python train.py --init="trunc" --final_lr_fraction=0.1 --batch_tokens=16384 --seq_len=1024
MLP neurons of a small language model. Each row is named by its layer, matrix (gate and up: input weights; down: output weights) and neuron, and shows model dimensions 0-191. Each number is 128 + 32 x the weight over its row's rms, rounded and kept within 0 to 255. Numbers have three digits each. A neuron's up and down rows have the sign that makes its largest values positive.
After each neuron's rows, "fires after" lists the tokens most often just before its 100 highest values on Wikipedia text that the model never trained on. A number after a token or word is its count.

L4.gate206:135130063144102112133191125098157113100119149158108119140118119098142128057164112130151079079112172159134104121139116197171153134173153073171163125163218114140127125147144151083073174097108129163138161176131073108052136074122151166166154110139074100149152091129143125110110174172084127149177136142090108128079081116160102082121081137114147135059143170146180133088115051149098086165152137114134108150137177123109178133141148140076111169097144118142117186107157140122136096129143113131091148088172147203057123110157055144132101109075152125171173137146136124116167132166150110142
L4.up206:153125140145114093129115149126142105077167090058139116074124122139128128095118106126134107146145110153133136115123144194194081100073164073142107140130103130071121146115180120142088161117104118158121140112165081082120167137102135134159104123096126067070142101170134137183099092083141182138172147129159119125128100136156141129193126118140172087129163203116114153148096120130127114170169058157150123101110169173065211188219129136149126148093167091085140121139127099118108104126114149117224129068135199121099140090132090144170115094122122110135070145116174081150182092122088098100
L4.down206:106099113100202160111137134100146146181147213132165116144153151153115109101123131136119101149136101084162111148150109185106117055159170091088132130176108085085095130147185135106097083122191101144136112104125159137137102094154052187117143143139110101142126174136105123157106107146146089149136162151081142125138110158086099087176122151200098088121142102089125091123115159140177049096116105140185189099212185108192088123196186142101149109138160131122180098117092100121144112085154119128093155127132143087145111121096081159132092140120187096101064124150141152090138151082169123139
fires after: "v" 23, "u" 14, "ce" 9, "un" 7, " the" 5, "qu" 4

L6.gate756:173111126083164142115108144121162179094156190151148122138171108169166126117142089075156141185130116106080146095118156162166124131152187143127131198127105131123173110143108092205153100091101129134111132161114104135152077158097084117107093119143100065146104119095154134172159115148097083105147104132101052177164114127141102133153165177122194123141118129113127126103141093153180129078202097115097098085101164153127062117138115107141096084115155149105195083089126134114166089147150183102124141065088109118149151120123139076101049096136158097165100052149160099139161094151184102178
L6.up756:114101107128127058137164093124167170174112120105097095148131096120163132107086112162157143187162088051186134161096118128121108173135083093149115085181109151101119150100086184112150116115158079143132097151130170123037072147116191141124110117104140160121162126079087120166178162103089146098101121129168068147121095123090199154158126110174160118216080177181099130176100099129137112104110108145127099168126069139125166124127113112107145124160131114092060149132119124115073127197071138136142092069128105121183108144150152126095124150110150148111110165172119139053135085100118140158
L6.down756:158146122104041162174084131138171103136109128136137175119124178074115109142095094139171183055129096100138176159119198161135053140079171110111096130146131141095098191123094157117149115118085085072136150159072154102125154113130158127107147114175136043045074125115163161119052168085121168114136157170097117136172109151119112096120120108126132171099138105118111101058130112095152141151135127123168137124067159136101168168118106176159110102131145105170114120108105095155124105103109219102116138114118112133167109159138098115059154097109127107089104131120150216118150149096116118112
fires after: "t" 16, "i" 10, "em" 7, "m" 7, "v" 7, "u" 7

L6.gate234:148122164150136157129102104127166183136151152140092123196159159133104091131105102152157164115107143085098115127143115074123145161126121100078184078166109114130146119139084174113066149098080116198173102131101170139156177173155166111130136048150136048131187172114180120141157110120124189153103114099154115072137155161099097151140106131133077104128085130161133160147152173141151121153134114188104099140106122097161054168097090065181207143177095122131086107137115124127145083132091123098167087104177087119097126123115190131109142130100127120096127194135159056155132157090170163125
L6.up234:157128185160111150125094109128172159099156142127122118194180131153092043101096085177130146164054161084122117108090097128143134147113139105077169059160122119101136127129101168120077128093086089177176153157133153141139167156149127112096115082141148075091149159097125140157150127066150183129129148128155156078129168161121110180163164132156129109137102143139112185124151183162139128150137099156092141117089106065144031157081082094176180126206090107120083090175134115112150109145106129077155087092158066128114138107155174139117140129145142129115117188135160067143147154102157141108
L6.down234:176101122206114095123082156121121140116113158125168172129125151097133082076136046167104101165095101107168131139138141112131138089115088136152089121128130146116088159070116109155090156138077081164139127113109104176115116105186090158162096143137110124137181135061103103129090114053143076077185131097108159171127101174075105086093200135111197152137208061137094135116093143146147150134098121124112162090118113123146143089152156166105182102163152124092061140168176110106154137115103137135089118131101102134154177095151097110174141108156107185187110148144140068149163130146153072127
fires after: "i" 21, "t" 16, "or" 13, "it" 9, "m" 6, "ar" 5

L4.gate641:055134169136102144139124098158114122123100166113147134176110079155130092109120120147143109124163107173173104093107120086204099213139116107130141093117140119066142143091148172103082136152095081159176135099148170135130198162112129136115109162127077087166074117160143129187098134158177159129126067158111133122163060075204148100198114090123082168158105135129098107158077110185161142047171057171126109131080155132114155132160134097121165153122117095113096122122133148112098157155128128112098162139113207112095155107161138148148117143046107131100140148122109148162104141158093167162
L4.up641:151112138093128180173120092158079111128141116113151112164147126160196118105137135133123118087141123150150155143128120097119128183099152128214091106128180080108179119128122090168102112168106110190203156103123184107136223147116100156099132140176102122145080112188169156153093065077195134135137132163143075091179101144164158071110101104118113112108108143144090178115069075136136171076133062171147119148100185103122173094150144110125156129177103146138120155114142096085102113126142159183151180116127133119093122096121122146127130141071095163066085139114176135142156115165070166128
L4.down641:120159133140139085117147127101108103108153150105085181128153129146093123169133063083149128143119083104088117152162108067116093167190164177137094077092177110149071136138137136173045099085119092194112093186118166137104193109118164151149141128075129088166125111139087118174097125115098120105177128101079098150152097130160107121092108141145148079126150091133121096151103185143149149105104144202110159135122174137146124173166135104085161156117191133163210135108107049187217108157115156106130125093125148119122136121131145080149126108180110089128184112183120134093124168107112146088
fires after: " in" 46, " In" 14, "n" 12, "ur" 10, "un" 4, "u" 4

L6.gate953:144134113114162102204115093117157103145104120171099148157163174125153146115123117124067100101091162163136146109083119173052137145101131129071159098137108149097099109104141134103077165131128138143143102141053169151091173123158194148113116152142117174138145111088125175109092127129143058081129120128168097089141122142096119108106173127167153078120199171197117122161056146126190146070124163096125161110091109115140095146134169061128147097142135172105079107133136056165133080111075174119163115148142161092152158171097115132132093144090170092067140105170202200153118131123134130114
L6.up953:161162175124111126148145116129146096129118151137159086121161134172084144091119084085112077128118136141088129118120084105080139073131069111116128092128139159158158135103120144075081115135116157136116142172128104057181161147114138132109157113052113114153120104141202103105166090150057105086077165123137098103146100118114119117151150086222163105163149203167100135203111088114109209188117164171091127166070109135131132077069133122124186125122132114177124110130139161120135035153155152148133084155160114137147099130127141137157115109139111099141135110184124197116147089077133189105
L6.down953:049166130160142090105171148132171097160129115138144072105082138190127163157140133136153085111118148113124140124120147149102168096082175127140184126132104177100176130163166186130130133075129152170161128126128132147130097055104144092129148144161097162108137088098117148170128103120062125183175110089107103163173046108168119076188125148079174154102131199090148130181115120113127175173136124145088170161112131136078155080087168156058112133085146073138101099115136147125206086119098073124132063135117166129125117108126142156101131077110059166097102115134106127120106098169166115119
fires after: " " 40, " J" 10, "m" 7, " N" 5, " n" 5

L5.gate754:081132135082146073167078091135144114123129081147141119053163107090131097136119114097046112123108142080159092178126163131101112118101179169141169128113106082090101130100042133137144083157076174141083052151152167137117150124140130112118131100115149114088135068151124158160114135124127109134144093095157149094136121101092134171146115104069188102091100140141159170120129074152199128096178134068113072176098125095107117139170139136157124114084119163109160144102101167146129167181072113106118187099114141210139149135135117125156122105169094210107109132099124093154136095141122149212
L5.up754:145109140150154128123141149117094130138151048111145112065156198126145099120136114110087140162152130136106112092147074141164143158184150172123158114151161121128045190082093139088141156147124089164146137114213159162121161151131112084156175080092125084127193085118131149148154136102097150097178132134144066133123122109147166120135130081156121094108097159147126123140103060065141139116169112171166136072123075154164116126113110150130136152142143111113145125104204213104107117144100144110137104111142110092145043140135119095110145189113188151089125185047192116093111151125157080089
L5.down754:174128076166088136112095148157149122158133140111161120144126115067081116138137128128125142077079109152151143110162121161093116131146152160125125123104152175166117167139148183124143140172080127167129157140161166166184114156083103111147102076119089150105176201060079070150099137112163101111105151114171127138144154101159157129157068128118175159063173112103142161102148144054150102109135156135116152115066158174062136092088125125088153062163063094152130153141110137087097111108206137067115140146192129129144114134100094123118104144072134161068166122134181102157056094168121167118
fires after: " be" 43, "c" 18, "v" 7, "ain" 7, "m" 6, "om" 5

L5.gate531:229109080170099175104150085094105104155155125123183159120106114073165136162156099092163152134113090138166201145170137144109074132112171116122125102136105161097145136103180118114125179185099116047147111150101106076146103155111072115093147112088178083147074165114124130105176129134140068153150129141118111166097056132162160152117191182152172157108110133100088084137086149178144159150175112103132147095137155122140118097087105071199147096170155142131122095133123097095156096129072097115158087149131119120120143112127208133126127142154155089129057134144092130106119082121083155107
L5.up531:140089133094176122111118158106113133097088110115156155105114159018113090162119122125170148137089096128163141108034154175151139096114087147154140100111096067119108079145105145121087154120104096124148073141204133148161136088152056121141143165072128148133171115103130126135140140096128075103136154106113088111086069153163196132114191177137102111111133078124134115133107112134164175109169200133145147088081112084147168194092111102105136050131069117111177186113079137127098135162124099142114086144146081091124085114179130095106123159076146109088177160154123125126118116171144152131
L5.down531:110113144146143162128132167127156147088114138102080126193062188078118118113137049044123143122147152101104138133071160134128128125086111134125100159156143105148113140107107166099120080110154148089106168121141128160146128095161144130203098113190139154103178128127102109100046139105078144143147116143150124092091145140194088109131125169125097086128110101124119159179064080118119130175082096165116147157108122124142164137088170145134094094151134045084109120123056140143151143155141125100113119180076101114147067141087124123142112124109153131046082136185062203077127089125173092129
fires after: "he" 24, "ou" 13, "m" 12, "ct" 10, "o" 9, "t" 8

L4.gate23:107132106142120129097127151197132153150063127133161135195117145058132085115126115177128090205112131145166094137113038135094136149111175120125147102167136151131121181129175127173181168151143117100149143132165075102125106096093145142146143124091144143151078148099146144114057097150169179127124127158156099164125100116126083118117067118166114124090093143183119138152135092160141119066186174116120118096133083088112152112094157130160092151165135160166196142079160150114103106169099159159124107163133149161178180100153178217111083045147147149143165121070095158122101124085098121127
L4.up23:129052131110139096161179129182089144163117118132113081066150143162152146130141094097102103182118136114162094162117138119079107149093180081124128160140071080082115160159118129125132113140113124154040144131095163095141117137146170200096149078151111137161099139119158095092113175103062149133086123183136068155162122150081123143129126208144071112130107106112151136167104058142186162124153100148078081162117164138075121138107095098101113133174095122103073131121151088146034057131145158106110132117110127117127137099118124153099095185135113100164061146123124096119106185130114114074
L4.down23:102113131152080069171156141118068126162111105173170113084184086113182113156081091190056155179117101122089107146132123187116073121129107076117112140119127184129175196072141105165174110135136084109129149148117093123107127118177134116145176120090137093154118134158117176158134105148169126085182116153193103136170076092151106195102085132092131099167143192140121069135093094122164151094164068146137167147128099092135140155164093149142150094151144170069135102160128164181082095181157147106062125156122128158153154122155152117130129134150088152124182112100118119153128160115119193125
fires after: "ra" 33, "\n" 10, " G" 9, " g" 7, "g" 7, "i" 6

L5.gate41:114130117113146096163131145109112136133144072182130127084152125133105091122162146144142069207089122112141122172140109119069089091054097113093140092124115171153094175089165063126087131140096121165136147094142113152172095104113142164126136106126097099175148130091116152104125114069135081124095113196142082169125175118109138163173120109113187097152109167126113133108214152196162142075148163141135114129150106151000128138143098065129147098146132211084122130123113163130163061153159164130048106085111175161180147123128140113145104120116140080146162173117141135132158131138122141127
L5.up41:108108157204106108148150106118077131147112113132111140121117138144135140153132146176128133172075103152144123140137082118179141136053152063122076182138142089149118071157115131101112134045162150137162091145060074155123100121165127126138166094145165094118096095122117137114067133157103131127075027166110100165167122109146096125145124102165168167115081075063100171169125115136136110131128126178172105115074096100098113113145161074092084119141161144122077071101139101181045140175143177064168063143097151116151143094145105116123079133138121127110131114145087100087105163129084119137
L5.down41:156106087126128163132119100142106115137129151076122090108109135159164166121134098115063158093086115178161108144101133154160186130192130098104171122146138121131129107152125213068117169111131035140144155128116161088120142131161078112107139132137151098070134144178129187174134130096181190103137080136110156160144122069153110063105130127091113123145114085122111085160101091100078080143149146166116095140162128119162091163122127063136062116105144069139113112155194154144123088167114136142097065134135157140142111167181132132177140131064176221117098145158060075109107162127125112133
fires after: "en" 16, "at" 12, "ir" 12, "g" 11, " G" 10, "re" 7

L3.gate989:171107124168150178137143141147094131141125137106120227122150111184150118109071143183108222120112115168145127112141090100119155133109092146190172160130152147141112156088175128100129067094132148117105155134136080103099135123106146129111125093105157118137102089184157105130075158130091159050122093176132110128126066138122140118170117075155128078105103098124126090135165119145104090139160136195138153071153108118177079137143119158085143143093147065100146142103139091120182160194130108080084143146081130115158091161132147202081118164149099100172163143069156174130059089100172150113
L3.up989:147148049111109090101155105131106071158152091094072168091082125134095103185103117157126116164135121113091120081171100143106101145130103110148098139167133056173142140121129181128156155112160147100196132160165068137154085069124105162160149132115126164157160137128183098082145124152127143082107158142132180112071121146133111173145132103155157093074103115108157110126077103162114117119102145186105062159133146184153109149148113117060120102178078163112159047081087107086135148191199085177155178105136136097118087092079136157079119140124120126153192131137112112127104168108136152158
L3.down989:108103081105148118171128158091170152145108114176125101096081076176070118114142118080066113087082179125125145111075077078128080167162142085094157105097105114092177143110089128135172114085126156120150110099148139117166117168146177175153140152118168138143124067124120114139169150159077160075183123140137203145128114088129124139083129151137120158117147087166141103119131096090102192167171172096112087153118154159106105159120191141146101156134144118119079100132094146195126099137176099139234085129113140105198142189111168089105164162130111138151151136092158125103108082141135098068
fires after: "c" 24, "uc" 18, "en" 12, "il" 10, "al" 9, "ar" 4

L4.gate78:100168111133107193094080084104114137173091138127103115126094136127131098165131145165173141157125120104137071154139164041115092154115187187119157194095154161149153175143147098138116064071105128179168109137162175106156098091144134130111111100109145120090151106141134174129134107119216147100117072067110134156119112099108110144158039122120113129136158151165103081155106147095108097114172092125148098134121134141130117110094141152114139133144098120153148211135064174149106096132122177126134064142057108124120137082164094103145178066102142150177175165090116131127115138066100127048
L4.up78:067172085107139188088106099085105174166171131122128151142129134123126149132174203147200112138146099054090140157107142069098127185185128121107112068125174117127158180111166121111106105098156151128123200188131163170134165193130107140106037138147152129161132100130131101116158121103200144144106043107105120153152128129179126068128114095131141120141200096167185133184124150077134152151101102167048117087167108126138111145151117147113152143131151154129108138113141111128073062113104146138164163146122137131125129081152152141119106089097110096165140116127129117102181117092139063127
L4.down78:077119106153137130113134115061121144197106121135108124123142049135145134112136087091115054087094051080128119098127093148077117135130144110133118142130115132134166173041101128117144114121140143114139161121162092170187107097121150147150090173128125151141136165141128109191127128160090092154126163114117092137152140182146175083164138084169126137148146158066120202166108047104175203159180123139120156157124150127146112132152099191163120186107151070148101162149161133100066109067092109144163093137128167143084091106123072093157145136135199165125162092118112091118144149148094071120
fires after: "c" 17, "it" 11, " al" 10, " th" 10, "v" 10

L4.gate795:121129088135115115126078101086137122119119143127134093200108160148093122082176162117079171129115152219096104122174189088107108112122094123153109122191117062156104134139153095134160128086110126112104055156161156091065110080189100136131160127104108100121191176122152095088128115118136127104151131187137099085142096150144158182086115151080110098092147054151140187091130109206107149136137115118111131111147106119136079154051121151064081142094125150172116119158131104173131207139112171123195134162161115145150089140109155130132098102145099118139134195072087092163127144112134119139
L4.up795:130137120196145078121121126139057164118141131156136119088085153163091173199119162139172147115135127184167145153088112130156161119152159149157177170157167115102100131143148137108113081156082176209156145162139125113074104114126067182119133109150136161130116157095127143093134131115169132147126121108078122168117155128186116159101132145142172179061177044120142085122180065109107109128069105081158153143138100108132204134152103114127138090117145106086119095141117161123164168171129141115113194184117132120130154114126183166095150110118198114124097086127120204095192125147058126119
L4.down795:118142157154062094094142131122157128106090133135088123126044168146159176076172098138148113168124168155150083113132150068157181118168124109132137167119127222123078147160121118127108074152087159109121162097166137135116091106088117137145110099205088151182130115168122134129096146184166060134095165200180108200166121160167160112092104186175168135145212168144167114117107118151145118148121129148102153092160095105135209145120141080074098101143134093127126162205179143100111164142149086079131110144126092146131153151159119130119118147103141109137163088149120144104153127148103122163
fires after: "h" 21, "ab" 11, "ic" 8, "ist" 7, "el" 7

L4.gate462:133145105100126090176129082077125099194109151160171134097185114026143112147085114135155139097115106111124166086120075074116084138115151097157139130110070106130128171154036053123118090095115129138098100146165139115118185144087100152095095133140086123133125087079100210140134091118149105078149137138144107148053115148134131143172152159112161155122137115111135123084094109122190147152158106133115094149121127205147138145120122161105124147108127150134145183089132109121128067110143110082166114068145108039119096143090156110149094123099074083090126097092148107152060113069167137107
L4.up462:140164137161167121141108078113133145122121157158102138120134095066167150144128135119144112076141095098105095118128171200091074133119116117115108129156142112120128114138107153109107143114106152118138176123156129138203090128137112110088076163157111118165140119172098086103139125083191129074204145184118131153183188161137121081116154101136155171172125090118103160122040155147132142160079160058153106089139156184127095135174117093107171169140134113115065192140098169106075068132093115178195198125167184147165118146105065110129129112124041147083149110114113131150094119134140123158
L4.down462:107208146168159161116082105121127096181114118081151125089128136207161137109118130138118140167140199082078113130147129180125066161114139116122195113146201118129148102108120144089087113138103146101151167069132136079170154087169135147146071115159089061159134091188134114136132125120155131081183144098141157151200145148101083129081076121104146146134131150104171125117121157089137200153123169141154113122170131064194112090150100176136131123163146080120132129143161191145136112075110126117103130072114119141124148095136046147179087143145095141132148060151091119163105110105107088145
fires after: "or" 37, "v" 23, "c" 17, "ter" 10

L4.gate376:128123127153097172126114214184093203139113207171083152134109115070176075125121165114140115178092107185156143106134153105133083108130075121080111094098209087134096151092132087073112117067142095150148073106068098147066133085075079141152121128138094131149153117154182087082130122135097104191101174130155150078151107135105109106173151105112140118115174147106135140131140129108106125101148157155137083174108186154075060140100075143128107104140121085097167114121083142126126117119116120111128138177119124105124135121151138087038159104079086148097144098150139162099146144145135163100
L4.up376:091081120157103094113140176163078162126083120127108135130179116136120128215117108120087110138184121101061097084174124144159108100122133153067103173100211088104073092144163124116110089155134156118092099144109124139106174085119091091133145038119103138167129125136133138106091103145122146121056104113134176081127101142118204081091181075079128131132147124130048157113110143052145127102173137140159170170140115118140072183118064147092084142170139143144138137073104144141125193154115162119076113111104097125112107141124186105149093127114160191113099158131151166115162115125132110135
L4.down376:127099151101121113125143071072056113116124051150191088105093063162134121119110150180097094087116181098109113059084114154174162104170137159114089124129079170032096113178081158131144134116157130150066169124092100119116092094178149131135106139124088139118142092128135174154064124120156074116110151089107116148118151098174137071091098149185160123116156143119126145111098072109136147127095180177142149108118156084156158150182154113141132105104072099137062147157147150101155141119137152121166103077126122153153137094102174151143134130144109123187158156116095125135194082131123077187
fires after: "le" 11, "en" 10, "on" 9, "as" 7, "er" 7, "ra" 6

L3.gate871:164225092106157121097143113090123138128123115158073172186142160151196132135136107085089145198126129121163122120117094125087113116137158135145144175159143117122139098189108175116135122104154162123136076100149134152092078141125118068123109067126144122087162156043193137078169151167101082124088155167151132057079147093120079116151151124120133139154144105191134174129098148137142162199120105125126071107138129133118105085162179141158101100142159091150115198125099114042115126121117128141088166168133103126174132142139190101127163125114120082133113125087156199079151122120138106192
L3.up871:094125119077131140166102156133095061187207095098144157147161118192165157185163116121192124146159175132080123182137112112187133132114158141154085125134090127121175152178107111132104201150116122223133119148152117176105157128182112033087138149157164074101163141112162111164123104133173199177110091170145146109135142148100090105142130177080086129159100146122135154117090133128107138140042142062146132150138099077112142128105138139127102103113142114191113107093079115115116108120122143189137110121173112126170120165081108157104150187135166137145141114115102132138140107163083086105
L3.down871:101093095163078156149093167122099038142190085118105149127115106098106238140123083076090112205091144114100132133147100112198164159103161059194153131114141142102107126175115133138121132167142122159101128162127107148107131162209095086112116168188196068156117129116171158094154109128109101126118107155132138093165158101169060090134105135089121119162176097166119146161120138203174111180123131117117143137126113132169054126124129129147110159125161102149180112121134111138075135117082094146089095131186115131178153133152133147093125112110113109139129157130083109112110130108059096142
fires after: "c" 25, "g" 20, "b" 11, "ac" 6, "od" 6, " b" 4

L4.gate481:116136137157115150096119138077097150142138121175111150115089131138191134142075150137207089040136138157125126151168150079122159093117100127128114128080131104109088092127148071164115082105124189131083126115106094173121110150133138079089147100068145101123131163171122162083126180157098138117154184129115137136093111107130140157157154089090055114143112107175103147125133162144210128062118085112129188111078076138173125107150134176147115163170136098156123103145128059106160095158184089060151143131095126213121148103138190129158176125062110137102098140069130133104155142138151117185
L4.up481:126137170119158151197150156121197163164135180071176136126146046097175108114154148179151093092081181128061107190156156119185143131121128122152175093132111108106106122112064071134128097087106137070116163116081145198122125156159165195083132102151160043133145113113152125110068098125098138111089134105153096126142166045154132090121155113099118117149152147188096139122092160084096161139080146094148095095171130097133142114144079104125154158084129175165138159121125128099148153109115121115125099152170102123186105139105122186154119158153143137124128099118098130066081114117151166172
L4.down481:116116133100137090146148185090108099060083135146128157080175149135102138119165067118122156168150121193148143182115125101092082118126167148123092112126162153120095117126057115128087139147172092181166168141128104125126149088146096107073082124173144110162134136139092120124138159131171078145125088128156085125127172210151153114112153127116123061156097087109106122122139098120111168141115122071137063136112203110183136085095109157122110119125155141176111129089133209068091193100079137115114078105190167160115193115145087156083115109143185145128165105149101180162096078095091121141
fires after: "c" 34, " w" 11, "b" 10, "ot" 5, " F" 5

L6.gate941:144136150208108205130102097107144095142100129120107158163128079139156167149156130097099167154113148145076127109152060160144146097190095137117094165105139097134150132105152091158126129209136161112145145105062133114079103134138156157134185128110148160162111127162123115178097153175101101132058118119098143170091095094093140094145121122107099122129109131093044104113146123094135175069127141175132097117147143092125112121189086175155087187132171074113098133111080102057153148131153083117075169115138102101110143153055123151122090114140163085187135146182168153152127104101208102156
L6.up941:152021119127110162155112151125086110171060133104060136178149147118101121085117151091150072143180152109133072115078153107185105143179129199084137083107163105214152110149137152178102135145120182088176138100044142106102152111100123154142110136099146161174104113098171135125144105105062065129058178148136120178143074103133105129101177127118108129080123098137096112113114121122107149129154147117039157141157165132096131099102081048106147122136163132149102130104082164104135112164106111097110097127115114084107109116124096129139134090126130152147137155182168176098141139132146161141
L6.down941:163109082148108127121136099105090147175113117171144094104130079168101069085060141133111171067142130117162150121208138116193140099158168127143127110165099120051161067105143108093194145129175127146142148117086124144051098117160099172142147125146130157085110087111077129094077124138161163135134103092146160149106196108133069153111109168055220105152140143171123088088085126136131129105105104140126108158086132160107079113155112105089106114141075142171093166136075148189096099133136132109123140103143124143128069125106153136143206144090129128168137145118162123066120166144166085100
fires after: "ent" 22, "ar" 16, "id" 12, "en" 7, "er" 6

L5.gate366:167083140151107131100174143119173150144106153138136151168215136191154129135098134147096061100101149182113141144177116166119111115102144123088116149150133137108093164174166066081127204174098155144129194149115122138119152148211076115107204099152140130084144095084138152119126166169128108122088187130085207100136105164154101084084109154137160132158141118167139130105170127116137160114139138126121078110059170113071079104120151108097109142153153132133109096134114156132157082190068093090090072107131127108121138121116121118114080139064154159052130093146168107102076159114147137121
L5.up366:152109154110140175069080155155145129090167083122126146112147142136117081125138132100125140153137127180100084095144066106112097087094143113061075143117173125160159149097176094120060068068129141115151127133124177094139141123112190111087138096101093082095122128159112181142085090111138120089152165089137073099105132120126167154142162201188116123152071120095143186123121136119148161166101138048104126151186147094123133095098118089126183133093151144121025139129134138135131118134161163097171123160137058176157123090130146113075128121076168139114058144137168159098102105118155153072
L5.down366:136125137106127140120072124102093154138130119070159113148145137098132057136122138132092147091148144153118139191073123065161162133097120144129140085098124123118139103134126115084138111026153102126080084094211148171080086136127113115129156158087140108155142109144090122188052130095106109094107112105094103130125122135111118092122198138057147073108147165146097109121113144129158107117113161169086157107155143165172111115191119129064118057103119084101063122117132144114113100160128072108099094172151170150096127126087099040133089076218092151119110143103127088105158133131064118151
fires after: " " 21, "and" 16, "i" 13, "or" 9, "end" 6

L6.gate591:139151146119099104124120106119154097165158100178133105132121167174150039115105117110057082111156157154129103149113225170066137138137110106057136147099118137141114158151165162146127180081096143134134081105163156116121053150131162122118101167144140146134117133115110105082144132200150107104099098143190141172093122129141122123178156064096204181124158084117105158158143110117191149099175185095127166121106096131157148091200108112131070169114177091122152113164130128202096137128126121113082150153128116116121121172152120155095152132163161081110225105122139128169161117145151130167
L6.up591:111180104173121173157142150136088146135152135158150127128124130175108132100079132165113134139161127094140114126161063066120151100118117079095149201094123184141149127128179113104121131132174140113133115117077137134099123158143083128147099148060155110098221083178138100066104068167162103167106137126125101140186052147134137095107155083132128122111120122108121093070121178116137181119103143161165204120184125087062089106129107131112126178088159114135173097191120150112164050187164133129106138117094170149150130136092151161128112151136165105148138163189179128144119062082142167153
L6.down591:159142150164131179198090127113151119197119150113147122108126198104093094139121147083054116096174130102139168085114117187132131110069104108102113116152161150125142077151181160131172121120187130191171147110121089087146121150174087128094128108141149133159198135152093090083108060135191112174141114099141129165144063150129130110177121061123130148121142079138077107073160137139132163124123174140131124087057149117048114087148129177129108088100153105116125135116128112077140091157141153106118161150127178118163100190081148078124150135140123079097179130154147071089155121120169169146
fires after: "o" 26, " J" 24, "er" 20, "an" 8, "m" 6

L4.gate40:139068126155158142159164132103144153192097116128146136130185105170130097103111150087163140129091115119132194133109181146130119134149137112135116055146120145193193077126080110185129156136136117185125153142113138151163042126113171151140112143082107041154098148137045079151175112085145108121174126169134140183168133144093144116128196122148158110137123161107144105094101099161135120164139102121064098103086118127154074122134173159100148109097133149139169149086132115120143092076129104129190130139113143105119147134145110076064113136167109129054174142085215128133105142103174084185
L4.up40:111109172129068108087156124133176090067127125194114076136112158136118101076102103172146202132130119119087076109156125170158114131104096088138123094107066102162150111071182195125134139116149147143118094133135080128165098149080142124125106104106149108132164106097073158150209123152136120115149143156135139158094133122170146114131180138211154079134091117067147126131140162138085095137070123135169115111142114167146150077155141097154138120126069153141075111062120125090127107098115144126170081140162105203109123142129101092104130203080150106154153159170201108135125116204073105159
L4.down40:103119176120159087103158149178150102101129146201067110149129085175167154145105105129123176155171124128132100121100124120125148149139098113071132124098067064108114134115131162133098084132127169094109098137164104088133151145071140161116101137097132136131082128115180145074060190172113137069082179169139160116101115117106063151146124159082128190146164142130184141126114045060066140117118178125158122081175131107098134172164151117152129101148203142169068180169135159156123117143116136133130061095117116169145155125185124141131147096121128115166114178127087177111161128162095184114
fires after: "em" 24, "p" 16, "a" 12, "f" 8, "m" 7

L4.gate863:143169083169155117119102145145158088144133104108156032141127148121139097145114120130137150119185147186155047161143141119135151119089094154084118110121146151167150155124137150111132140126097089178097136119158155115151233192110095118100128126181096149172105158183139078156139160155083161093070123156117131118102141135125082100191143132088054155185095183110156161134105149076103120168097083181104165075161155126173184147165162078112160144154121121114175102080148160095098110107127138129193112083087158135133103124097072157079112138183124121161097118154101079115125158133135095119
L4.up863:165124100140088061070097168142139165107140126106154086159091097170191102101115091130123129083119147196142102170116168106073178122167120135093123163061151138185163155141133171092113143101174123123114133118136126128117150137110101115118144115126152116107089129166094063156164140099106092150132207141152131086118158150104135172107130123070060123160119110092107062145130133079116122134132111151150089146181147123065155177156186125145118089104112142150115158151174081099178160079096111137111075106131112197195106079102102161097100113123071120213118141111115107079105092123090067147
L4.down863:141139190149178097109111140115118124082128140087143086120140157125106154143160145127133141098125170119145178188126152112038076127138085072142105150134131125112163079180153122102133110091185051114177167121112119088106071075139166125144120201117130142102110043093079138128136202087135100144051115099139055132104139146146149118093161128106077135123138145099109103134107121083123116104161110126113091114147074185191148129160169099102100190078084180145135145126169087119125067143135073136147099122126149114149063125112076098097136153115138136135087152103108135135094115141109199171
fires after: "s" 32, " w" 9, "as" 8, "ol" 5, " S" 5

L4.gate117:147120090168146118143149130126165152095133122151208109132089160088093100112136142116099105177098032152181159155158118132157055116088146094152188135164161145113130149109140205083152090126120032149143142112149115136108166086084138120143150113174105160128169150101086113071106108073093100149056113102143083079106171104131112125116153144132099141119102152098183162187116122122135095100117096091128175080083133106101144158146103128106153158166082122101125141129162159092097110080164130096200058094153102183115126121066105162091133129139147148134118138174164074132150143118071163115
L4.up117:102130096117061123122156140158113093117118143113169122160114113100164081073144080110124105107127157146183158153149131081086162158129163134107164084106095106136151117145077186123080166117137174129168139107110168138154137143146147095140118191136157119127161152169121089195087149099089108058114117182120148104121098173160232146135100100089113108089141094093157104142049196120113065123156120107145121147162085132135109153164074129126133133167132196144194093124079132136130176117098042155073149128113138163115131055118072138122083109111140151182183131172131097109132131114107148111
L4.down117:130134119169153132120113158101094148157135156078077146105109160149127143149152063194119123140126162121138126120067104158043111121127106180130151076111184127151082152166186092106104158182101141055158145113097130100051108130136095156129081139099114155133122121168133163066179150107154109147138102128137183118170137125123063110113144080148151141141154114156083157164164103118119143157102085108161117135137105122196101104169171111106132147141167177127214130164085112105149084171121124150130083057090162129163090139152111158128124130153121118104093083088141218133062111162108158194
fires after: "s" 17, " s" 15, " S" 15, "er" 13, "ir" 10, "or" 8